Weights of a small transformer language model.
Architecture: LayerNorm before each block, biases.
MLP neurons of a small language model. Each row is named by its layer, matrix (up: input weights) and neuron, and shows model dimensions 32-127. Each number is 500 + 50 x the weight over its row's rms, rounded and kept within 0 to 999. Numbers have three digits each.
After each neuron's rows, "fires on" lists the tokens most often at its 100 highest values on Wikipedia text that the model never trained on.

L4.up641:500504575459645612421487510512539413512433395524477506498512434475522516384538493473536466507558540480496385544499557465533556423539509567590602501461513559506502533471371493551546430635509585507449498419474436575496525608422536487459542529571522485451511539431458556406487487504541450516
fires on: "-", " and", ",", " or", "s,"

L4.up831:461482440567504444496485402443545477635556450519521471517444454329491564504473461501572497435549555458506474503496457434486554509485559427490574494627456389509474460395556504479529495506516587556560516553411453425432507507435548466416469499546490509541492508433530511562397514482494404475
fires on: ":", " ag", "s:", " on"

L4.up668:433556506492513441412497442457512394542534531506436401463491417445537524417475485609428451570588547494486570647432477485521543466486562473423520548521567543512506585601481520514503448536521509537553568521527483599416414515554467406528524528496463465443486467532531548582565586458507520483
fires on: "em", "ab", "m", "v", "g", "omin"

L4.up614:463509515539568519457528443390548530477470424403570519493532380475413504416493527479530477447568534604432489526539511470493513584427459631541582501505473523455445384500396485482491501547594607512593495500453464558425492518482582554480519424555487565544562417532522514506397599436571437432
fires on: ":", " |", "\n", ";", "s:"

L4.up13:421418491506667437562439524480484502438500530484459507513504404497432533558499472473450574513526462556464442551513470413493526616464470521410564510511513526439518507496464587549527575463531524516545543491577504421509471397490558460548470529487450516447472530493413468432444469579389462479
fires on: "art", " cont", "d", "et", " d", "ear"

L4.up746:514584546530475483442527518456502461540487390486571401504489472479512538442505572495518545419584409475526480446497527475548492490482427530449487467545490413557544564448531423433508555564526527504484506516442563441517478465581432573380586543463515588445455534437550496461483533433593556540
fires on: " dep", " app", "ip", "ep", " Dep", "ib"

L4.up476:461494555576551549446471536531527400495591548531441517399536474446511525505452484424537531503418415577518481474503471427522554539421445449516499536545531529495540491489477430529553512544558578562542496578496569443567450491425520486527568492519421594425449511513568501415455446422541552403
fires on: "ore", "ake", "ee", "ice", "ce", "ool"

L4.up621:513539480455455596521475474514507501619499486382536570403500517554511514493527526506468400383515516501507442492559487432452540477490482457455606527447455497568490514527410486454477441585565570517504499418448448537523485502458460489470496523559453485519500492453505550429438557595511562587
fires on: " to", ",", "',", "5,", " =", "6,"

L4.up17:513535480554620555524485434514595434431477521546476545471510512579482531392566550499517505521506562496433511569510469476574524489571444565557597463547464421516443563535502542475621443615354564478513592494505431555459414462433518539441517480506580432544492493377522521433523469527460463568
fires on: ",", " in", "s,", "),", ")"

L4.up218:550506488543429501552542448465583525499483499460516559461481586635478534476480564573422488446532499449484465476383458580494427414473553492525552518503512494468553467544573537536474477454482506483542478450537553530423499491486434414440497416499547515548474490513604449495490529478505522536
fires on: " to", "very", "s", " a", "ely", "es"

L4.up834:480486494589454451570502482466475418440538432510387545485585411576505542473543525521474485452486493586438457410393519518505498413457496464598503587468488448504488593514537504544502442528458486449534511452627591475509480473458526600521620517507521534535524527456510575534586515395466364496
fires on: "ch", " C", "port", " of", " Gr", "ly"

L4.up837:436519485539528531497501436419505500496555514435535455445580464529426529463426607498529537480478501580460437456493554418479508471404498412560495533588486545571437548500535496551504453493517514420503618457540402558443481461450502523514535622482432525635494459513472563527463581459539475452
fires on: " re", "ass", " Ch", " He", " co", " Re"

L4.up972:392467447479533520523537501529538498534578564510510492395520431458486559541489523471458544566498507411472358389545446537423473539373510452543487435598584399515524540591421465542479468439455516563519506456502534548488519455435478465520432475520417506482388495483605523638410479581536562527
fires on: "v", "res", "inc", "ers", "ur"

L4.up565:476585464551495545391563514403480400463567474393522505467500573447485531476445561569524519376520517539542484605453489546479471438457527456473579536458551536504494534449539535509560520494423569500608461486542575600518537538510427491440560512532417533431492557516471456450541630498458532495
fires on: "ecut", "por", "omin", "pl", "ated", "ch"

L4.up407:492414531514533566452518461412550502512506476544579452528479473452463542514577588533508444489482452528502566558536466464473455460479479458553483533514428445503470488491508485448513564588490467490491525462544543491532529446516593561385476587511502538605529493555517435517383447499432549478
fires on: " l", " w", " g", " sp", " dec"

L4.up531:526623457534553448534487476468546460525455410562587529494481537490562561507452535434496608463437495508511434495455514477539507496481538570585505483473356559484471436495514491553538472601460537515551623511556519429460443465479556527519511520503512486450488554428539524464391511416493422485
fires on: "\n", "ign", "c", "ent", " c", " Sp"

L4.up510:507463476498475480517570558396575589593431468538524510502441380443506549458469494480525557424446531511518486510437493498483454560449569549517456561474546548484509453509484491407470570590453483461557428399563429490474535459377519554404480437572531430452472526511534428514462524508496441488
fires on: " |", "|", " /", " L", "\n", "ate"

L4.up725:527518392445533563498485432468502466469495533535622466508517506532543529493549500539570532444548462460471424465393522448549473491546474530571502547545536492435479460485448457534488454585451571590467521528575575507395490550529493451523495463452530515423480499533504406486527508540543611445
fires on: " a", " an", "im", " o", " My"

L4.up736:420542511495456583515447556404529568573426437479514551466542464457477522420407609495477461511521552460630571597555441512476520489536476533478487482546382529494471539530497574524480472524374524466572473455609574569455500470530491518467538564567553532472540471556505463502528482438525515557
fires on: " ch", "ch", "pl", "t"

L4.up765:562520503470529528485478505471564562515380462511476543569471465487468513452508549535555460540518499484435425437466491446481455543436572467526586523495456569475528510503497552506507486520536533507560472396467512442499524553565470471465450525517421505558425451488455522460431505520485531596
fires on: " and", " &"

L4.up293:550492504381573408471525479468532473588397538531489446582504499477531540421456457451524505331448478454439466566468507563500434522412456504573635474518468598480492551529459557503461475608489584530533451478583390491428454494571576479475461576505452568521430515512530481507435466461545480494
fires on: " ex", " em", " sup", " pro", " Sup", " det"

L4.up873:527470435451409479467472554434516479479508504494515552439477495483420525526468506535426453493596560494516484461530518556566465498479493540427560518503407507562498474449453462615467495452478551509502531492578513497457559546580564406458466474543411546472540486533567623500502454530509486519
fires on: " ab", "-", "f", "er", "h", " Ab"

L4.up58:529483445476555474466498429476528353500520411517507448514518529520563533497530547582460543543466529633524472547420483463472649442447502580475562573546436491464530451425454489481496436512546533524600511560621417582541469606545504393490525559549569486538469489448504545450525426466574403478
fires on: "000", "00", " million", "9"

L4.up859:466494536620438575524598496517488575554548490518466429491464497463578516423433578449559492469462551547493480540533419545443510490476518407517529516430471413556534471501509491508482502504500449536457458428478481456561585461447590475463538579559502542523558515550531491415594521397524586438
fires on: "r", " tr", " dr", " re", " pr", " dec"

L4.up44:429512504446537510539464476456472516494459505409491546455542400515539540513457551568435514524459499467468525478591536533408524458482451572486665420523521479515581508565526488491439453519474599545481478414569395553513545470459511486434464461479538513499560537429528464605468492543422520515
fires on: " San", "ag", "ach", " colle", " St."

L4.up259:505566502577515485545515509499486523506571531418458571529581580465548522398450579445516489561503448509511429433553529537513547489413551553485541493515486495381528465530430481531581537468512506533528632478510501544479469552388447411453550540441498529433545514616511522506539563526436503474
fires on: "m", "ra", "an", "em", "ic", "ing"

L4.up536:490530529441476513460506416411571461480505599492571450467539498436453545488460557482510566498534552522523538468488502472500472399524471532469448428570426532542478464536456565472532487540511503529477587573481465477458450507524476413446543387502525441537521407470530494571571564577505473406
fires on: "ra", "or", "r", "ran", "og"

L4.up521:565467543497486476494503563381570473515479568524505498455494505500426518447471607470467539480445498562480555458510487509523527417357505495541460448505538502547517499390324531537513371560458527356530544481559459528466540485557467368489580480508596447561586502441455538535544568547446357504
fires on: "ent", "ct", "ry", "ant", "h", "re"

L4.up827:507544434547461453551519545515482589459543381521534555520532585522510533433481585382503506459617459444480466449489420412451534444451439517562498494471533460411635514512474514570504504546468483558521491437567538477435591460525511457459524497539506563428494601520477492553507473544541526513
fires on: " deb", " tr", " str", " r", " f", "ig"

L4.up432:528445455533474535533415540466521480518511503467442452563479518441502516391522562470490539508498470482547538503575367530541488551519591481478511495435472505385462547476492565509574520562475464576562438504453468474495528521459594474461525549512549578463470580533547454419545549437520534521
fires on: "ect", " pl", "ated", "icip", " feat", " stat"

L4.up74:536486442576455515495455439522487590463532442549484541481573468456521546515438493473520491573468568510475410430597519557499461489532482411535491580468559430424500455532558620515496462529450504496510470440461468437521537454451519526543529444601441483510524541479539559492476582545437503432
fires on: "l", "als", "ans", "s", "ens", "ers"

L4.up425:534446540485462462566474438456552467458538582433441506455497461507508507417474580480431508503515483613505503534525609547488460518481456468477508453481528508485430501543473514517385536499459525498577562544560518553402523498528482501396530551597417523570512552519462571429480585490475438442
fires on: "s", "es", "ates", " of"

L4.up375:503655452555496473427454521478577418429483442372473596550508604452495530481507575500482508538468511506531545529500471512481504526510524449512562538466486507519611546542503492404513543446450527476516564557453541439429465462504456594454397441515432529472520463438514490487533566410516439465
fires on: "\n", "eded"

L4.up437:528452406510506554556516428447452564474445456379479468528545474519451518427540549481469489409505510538526386582513471465496503452516461438434530460415417551504509402548362516599383512463530472430531542528584469479537505617495479454464517417537484532554609481434487535630543515456591418514
fires on: "ad", "h", "1,", "f", "5,", "4,"

L4.up875:483545500524486491510442496525490574521499517416516446469561507510522503464515545466567500432426478469442508474463412555515571475442555515468517548505467525466470430518472500455443503534454473452507460494520604524515612481381449547477579477579496511573516499449521506426534476424439507469
fires on: "h", "ith", "all", "ish", " H"

L4.up285:510443521521523475438505497412558607525498508524479479477462470504503528477526550534534516487526444410481476603538527450492558532556476548563435574591499494397488571506519604409532529581439470598615456431519377606478514525497428512463442505555487495568539501478486586467536573495486522519
fires on: " |", " "

L4.up760:509494439454534529562532530500506463493478591408555519497494520509521520604484478421482482423453436675516437450472493464436472531432502451593507506580486499480551569418508551480498483520475600487505539514557444569485552572540533491378490513388494489488521520399590601530445554474477509470
fires on: "\n", " about", "ost", " up", "out"

L4.up376:490514395484590465480503477434505546526541519553450496406423430509483521442520560546607529566566483549430419491510423468426570514494476484548524539537497532523473477695382527429436407583396531455506565415535420440506513505500548575414454437535507431607611497507509524501467437496485464482
fires on: " as", ":", " by", " by:", "',"

L4.up887:490494539347484392543566533533506470497407501457441538465398535510421522556563497510502538448455479569507541462564441488551483532538492575509498547475459424508611483443494514489509606585477500562436495519524474487481548525476521459508591503500528583544537547458471485476498422482547466367
fires on: "et", "ot", "ow", " design", "ost", "y"

L4.up447:541445509458446464471612557500440431511450426430504494437491438453480523566450467571437546503588573479537472543456511453447636488472472529530585477539502410518584488499474471527373477488434566392536577528564560517566512522394520522491528431554508583505528501468508526483496486434584530481
fires on: "al", "ad", "er"

L4.up911:464464366508537499470370443543480481532479507530489510437580531555570523515527506501486470545488515529439535489510423414455556452521468444534588487461454456472541456484462461429461428553610510479557561447405469640505428578442544473462504437520431445522505478448431472577520374571488492459
fires on: ",", "0,"

L4.up955:505577457529495505560542416465514528541542581482546454485512537384464554381522463528602463474474499540373371493436461372510484412467437428521553422540493458500449447430482522554443453551465550489531596551462500484516507515504552499434550544497509525549525558506557441498551496514520555501
fires on: " n", " c", " g", " l", " w", " me"

L4.up331:456558487397421510495547578472518405468427499429543571430441534567465519423507507516534535520496528496560522487472494596480508473538510545440489583514384511469593505497427426539589487532438587474610549440546525498504386526502589434456567507438553550510551435405516504483511465459548399462
fires on: "ic", "ing", "ount", "end", "c"

L4.up818:529536491486468508520457589472461561540468470413611410486508521514497517455597591449463490455601464564506441569512499508436503487425494480440423502503444460534611455507549484581530479547562494528452553391549495467515517438549475419487546441446500546410588512547622447536576457469527479458
fires on: "ed", "ated", "ful", "ent", " early", "ined"

L4.up817:540489441538559513515516424482530526491516570444463544509543498533513495515505598495498569455605464544405604584516440478467549485522537467480574526638490525444601423493454467487436478540554603433529576560471521456547466600565530458580454342506483455516507396435514441490519457436442459450
fires on: " t", " by", "T", ",", "\",", " T"

L4.up377:479563503521557458529503475529492558472482593540500527413546482380527513477480581531638434612495485580538431482432504537539530534438431490467550549478565489545516520460543498532487419519490497442446510519495459491462493510508430466492488538505539506607567536485519493453463556537568500377
fires on: " c"

L4.up876:515470567548553423553487468442359543536547570508516551425407517380500529451537534538548553492503465546416574550453447528529436523590479428536533474589464456475562413459458510511516462541425550451493539503504452478490468514519548404484544522520417437551559463495576523526543457508517510457
fires on: " series", " film", "riend", " s", " station", "er"

L4.up256:495601443532577517538494495516592470553452419488526530519523515442506563489527523519555502551589427469475507495440578447444461464501472377580521552599540529548531570465473460484438487531471547463506503544433545513416482476513439536529394404622457414506474492458586624447532520510512509484
fires on: "==", "\n", "P", "|", " c", "-"

L4.up372:440508522535560501484515459506503539392496533558546463496460489443439529468494483548566454540499575545444414473456552386518515489417467484617554534537579495490504501477514504539538353520517531492496534485479412394349449485443480407434417545446563512601514562503590459561455560541640526495
fires on: " e", "re", "c", " c"

L4.up29:524480441561503483508421471444583517475499540406535488530547505582536537438461503497385574434532488526542414544470483501515544521488540413469465537535448435475499459561462577459521485521527421575525467547487555508430556443416550538460512559507465483477521523543434402449544489517612579446
fires on: "s", "ack", "u", "is", "it", "son"

L4.up533:557437539553537501556540506387554532424490503499412593504577498412448538495518562545604545577536475556521497512478569443521477534499495411475523544466535467441485480537587464489563528452432522449488461368526517456530601492555648471516513513534489551489554484541451566522466551527565485590
fires on: "w", " sub", "ort", "un", " club", "ro"

L4.up640:447540504490512546535499510530567451510510535517497540372399520447493530431502450465528531477558547526495490546418455523567425501542441569542527530470448466488449474529433524527469463567430546483525562546541443567468570554440534522442457557590467481549451516500497448562437460557525508508
fires on: " ", " d", " l", "[", " al"

L4.up105:510561545559523574456558497459498572509470417473552516515483455445431585545497495416505444476532466553494397498360551481481547466456561557489494586458494521525601511435430552443469464501452527484444535468452449521475541532424510490514461499580459443589505507538460432586482455483586503460
fires on: " U", "^{", " Al", " Cl", " Ar", " /"

L4.up358:433529492526492451425509556522525523457438463496496513509547430563582541477461551552407535506462501583457563451563452486450543449539491471421509493452452512561450431516514548475546512530398369518588486471499525533493518619464609529467490510599536439547517379462501579550534417518572409553
fires on: ";", "\n ", "\n"

L4.up1018:426507459574460543518467435511459519607454524578413479501435392469519539459424486508479468465509473591515510554548513485504527509501537466497501552484487488368451552609456536466497503634411560521516514541417417498479510516515492550571533526546483457551475472513452432395561526439564583424
fires on: " J", " j"

L4.up412:500497431501468490501431532461516413488473442458514506512469478473562522410568552465468530526556497511514550522456448441468482477481550523508568545406453485585535442509514551545631512465423472463526596484611515487523365612532574404546540528527569562464615446531485557503552576471487459415
fires on: "ed", "ous", "on"

L4.up593:526461391535489529614507403469358573521459493510518440515550533412486528472539580527525443477517409441521457477557427420592529557460523481548517531528527500461523454621403505582445446497511494592570511401588522439464472486468463486500507455441533521590573523430510637539495550525546473425
fires on: "ers", "s", "ors", "es", "ents", "ars"

L4.up88:532531397431489402545499447517504530469495477539569449517546549501491518432569436507574499505616435433388427533415628465577510429476515422613529515521607458474459545552464597566500446488466494548528514460533593446491506491545466438447495444512537559513507496492471523395488496593525542491
fires on: " a", " the", " an", " in", "0", " one"

L4.up577:441586516491573484535470496457437544505479473424517580505443495496436525557487565417429460583517501498577579510519448599496539423427424512558477490499466551525477611459549529462484457598498564526460560500512447519445551589458544576380462462430440523637464492431440546453555556524555499439
fires on: " |", ":", "\n", "b"

L4.up402:463475516523500514514500467509451523526566415485557420465480446405523523548477617513515385550444436566554476540542449576516460427584466520581481526512458525547541473452497484565423483541517452544528571526456427407535457475485435406478549487567480466554526478514643531548554463481511560407
fires on: " Car", " trans", " int", "ar", "rans"

L4.up789:426499496509557472516489492524511481473507622499467588544582454498521525376543556467461614365461512518337398499510472420587446435486541511464490485515468513485512471586476544538456456566470496411526564414488500532531483464409557534490481500471635490562564515540594487563531516505593436487
fires on: "or", "ant", "ach", "ack", "em"

L4.up287:534474510519491442592523540504481564558398533468629574583384470497438515559500583526503456442478486540470568457366474519466484486496476464536437512542464544471509469465560611496539531499458562579514542536529540513560409593463550537394533503531486496526420478417533498513477532501453467564
fires on: " |", " be", "ove", "ver", " that"

L4.up567:486566531528488471524449477543509571456450505540492532468526560403521484501463539447505482503524463545545528599508434520574522551481553534609606497538435512462501605575531476478524491600548614577503534497488520418487479584538575482512520478526543482490508494493490527485407450531539503538
fires on: ".", "s.", "es.", "y.", " "

L4.up518:484537495527528445470552485591472512454452466514560431613434469501444543423443450423502536428481428585546501497542489609460519524431519563522555543427445496420535485492530560492561513498436621492479521485587530487457481522522494455467531453500558470538488508501379514430483501462484439606
fires on: "l", "y", "x", "ary", "ic", "n"

L4.up982:517619548510447469535457536474405491546414462438511571548529493469544552490505618443491507520410493463533444493453536421571511460548587407588577455502501520521510613454474517492546589486395593443446551600571534504509450520441526523468564529591535514547594506463498532478491563474468460483
fires on: "\n", "ction", "a", "ation", ":", "act"

L4.up188:498511465473579542480504493581445490511569542424514502449493540515535514448495454430487544477581549497496523483451522427426491485402543419487587487491530492394552456437528587456462548458487519365638515455527486473500465505465476479412503500628537486522524414550450531540398552579523457561
fires on: ";", "F", " and", ",", ");", "\","

L4.up713:487529441524543510528472608431531502581421469476571545437424509478496537451467584495517506449480516496472526432428471445531564493486373533548522441507628563506541519539495505485494451486478530488515595480501482460437437455453530507443470522531476534510548464411583542498505571510463452577
fires on: ":", "s:", "ation:"

L4.up679:547462490501492428595427537401527500551426400462487486545507569515393500464561541404391499451464568571451490501410470639538562466537517543560437557519554503421490376418500567483469506462477500506543501491614576507387549453540488508408436517587534507522505484547545484565504511539453487537
fires on: " |", " l", "per", "an", "ove", "en"

L4.up882:516480548515537547496592502502516497520524458553537473353472530446505511439499498446475486486586518538470542461501545507484425466553517444516535476459541526481506463514509462598490558603410514424504490414508486450455537472556520543454512540572522538501524521569485492463475517451461542532
fires on: " n", " c", " p", " d", " back", " l"

L4.up79:438525477581491442499495557523490663579528460431481471532372514513514521454525478411552593507543487532482483534539491448464540551529453459536547403592462435477585544517498524579531567551435598560524609491467487469461445535495558563435525439510477521569460518554529529418471548570469395446
fires on: ":", "\n", " office"

L4.up793:430513487501562496540524535505520506576574530569511469544459411478334536548545524436369535498615500497571540512555458429508459416511549548534538474509401475564542540375340528486430518579450457510479494517521542553399512460477544401457418511499524510491494451516516627471399488512499525410
fires on: " inter", " dis", " vi", " inv"

L4.up297:507525454587444548431498384443494541569530492508563570528520536442492542426517589419545595505482552561516502493486523468491482439450552534466523492528454499492530443554490580457459389485441524566571555408463457534377592519519563411467563504499451502522520492549500500491484452456589484417
fires on: "l", "r"

L4.up294:423458431526506599440563477494524555659444492516494441399488429512518548498569612502482464516552430450564426528370450527520435422483544515475561523503449546455453527420573571513522486490405494504535519499585404576520522503510577441466500564545534460558512494568523568642555509566471420399
fires on: "v", " l", "ong", " prov", " inv", "ov"

L4.up879:471488402474557502486472474497556521492480458527370424504464436515527516478415552418523482474515432434503414585526571458517554555464525454528447538478433511477468574556502485458385422507555505573537450585472550521503483472550450525509603503593463533523450451517526518485512531541476571447
fires on: "8", "7", "6", "5", "9", "4"

L4.up381:437572505628666519481453505506563568595501507471518483521531474456468519447465517523598493562557464546367465533491547499455531529450436491519430525506541437532591466550470482537487540539542470478472506619507537554506544532597426460513469470533355474517494480387577504501537558463547525401
fires on: "our", " T", "ot", "ult", "D"

L4.up866:492537366496600565564490558502579487552474447539559477440528504413462502504419654525457559503492457620430531446412528574558499462445478504494433502574425523472592482448528495538467495503599572512608583504503453564573535520508525512473506488512442461603528407440446424459502522470546500465
fires on: " two", " one", " four", " six", " five", " three"

L4.up265:466462420531497534458466431478400478527543505508460429508422486415567543489508424538448543501520604491545493515565548464468612486452498522480514486542483456444540453552469499418493552590487555496530625547508413482505498530425452575542548493503491480439433482554549443446478462499463383448
fires on: "á", " J", "vil", " Mart", " Fran", "ai"

L4.up130:429623454499654461542452473478471449514456459415539554592542464473562521502525463482469499481612450511465516456485518595527502571542440551595555477489527445518504504541533526480579462552545512544562481568509465504461450507497481504480535533563456415453462387538564475548403511563573560479
fires on: "us", "op", "in", " on", "ert", "ar"

L4.up744:486576403444445541501512467461471465466532464457613415475514488462392545422497554471410563488426529509444507426548488540409514485529526527465633453483496504461486472505546579565468517595439547418493617461513457540458471546449522422514578481575551536549492540491493602506537584495571393431
fires on: "pl", "l", "por", "iv", "p", "up"

L4.up483:526493436484446523420528438476571573461427480493521459432481454549444506503472507475521498403486435441437542513476424493463553517451532456489617511510455536452625529660416501508403438532574502579535525466560570588446398574565594423532472428593466538526630549507529534453495443440521531484
fires on: "=", " eff", " hel", " cont", " sup", " em"

L4.up778:452497464543532514426502383528495508504431497351495568412568503500435536406504512518483511494571556545613509515516434463486498511502520544449465523481447494484498469517416541467449492515427509435616502504471517564402542515461525537479451539574524463593560346546495467545501508530420507516
fires on: ":", " |", " –", ";", " —;"

L4.up236:557538445521480514444545416527566528553476558373458623439475474499472521481488574514499535565543471536603499485523571485497545465420545508517422451642385564506521510528487488475455452499493574540595512469487458587431484560498547439495483505468496483526583451486559480529529608482436458479
fires on: "a", "s"

L4.up630:508459439509519469527413593480471470558468458434509410537504443498559499429550474501537497495607491540441436560505505471481587423515486461472584531531499459427580466531395523483518447492469462540523518466530507515559517585493550474534559591560458448430505409508581455520492467492559544479
fires on: "al", "l", "el", "u", " |"

L4.up985:474538450573584419434510424575564568441515534484475455543591591475450526532379444445473480458544474462501358522507402463542564527527583524510494509463384510541437431489567526378471550521557526612433480554490550481539555485492486540496445537562520574555482517504481469464490494498503434553
fires on: "ro", "c", "n", "7", "it", "l"

L4.up172:534509508440549515486508575522504524440584504539511504540426535471505514535551616538494522453507568546498496481480459566464513420417481508564468539499450450516537513489542544464458604520492479547504598471399519472576590504497593508441445541467589539527505477498604499489461522456556529502
fires on: " (", "ose", "one", "arge", " due", " more"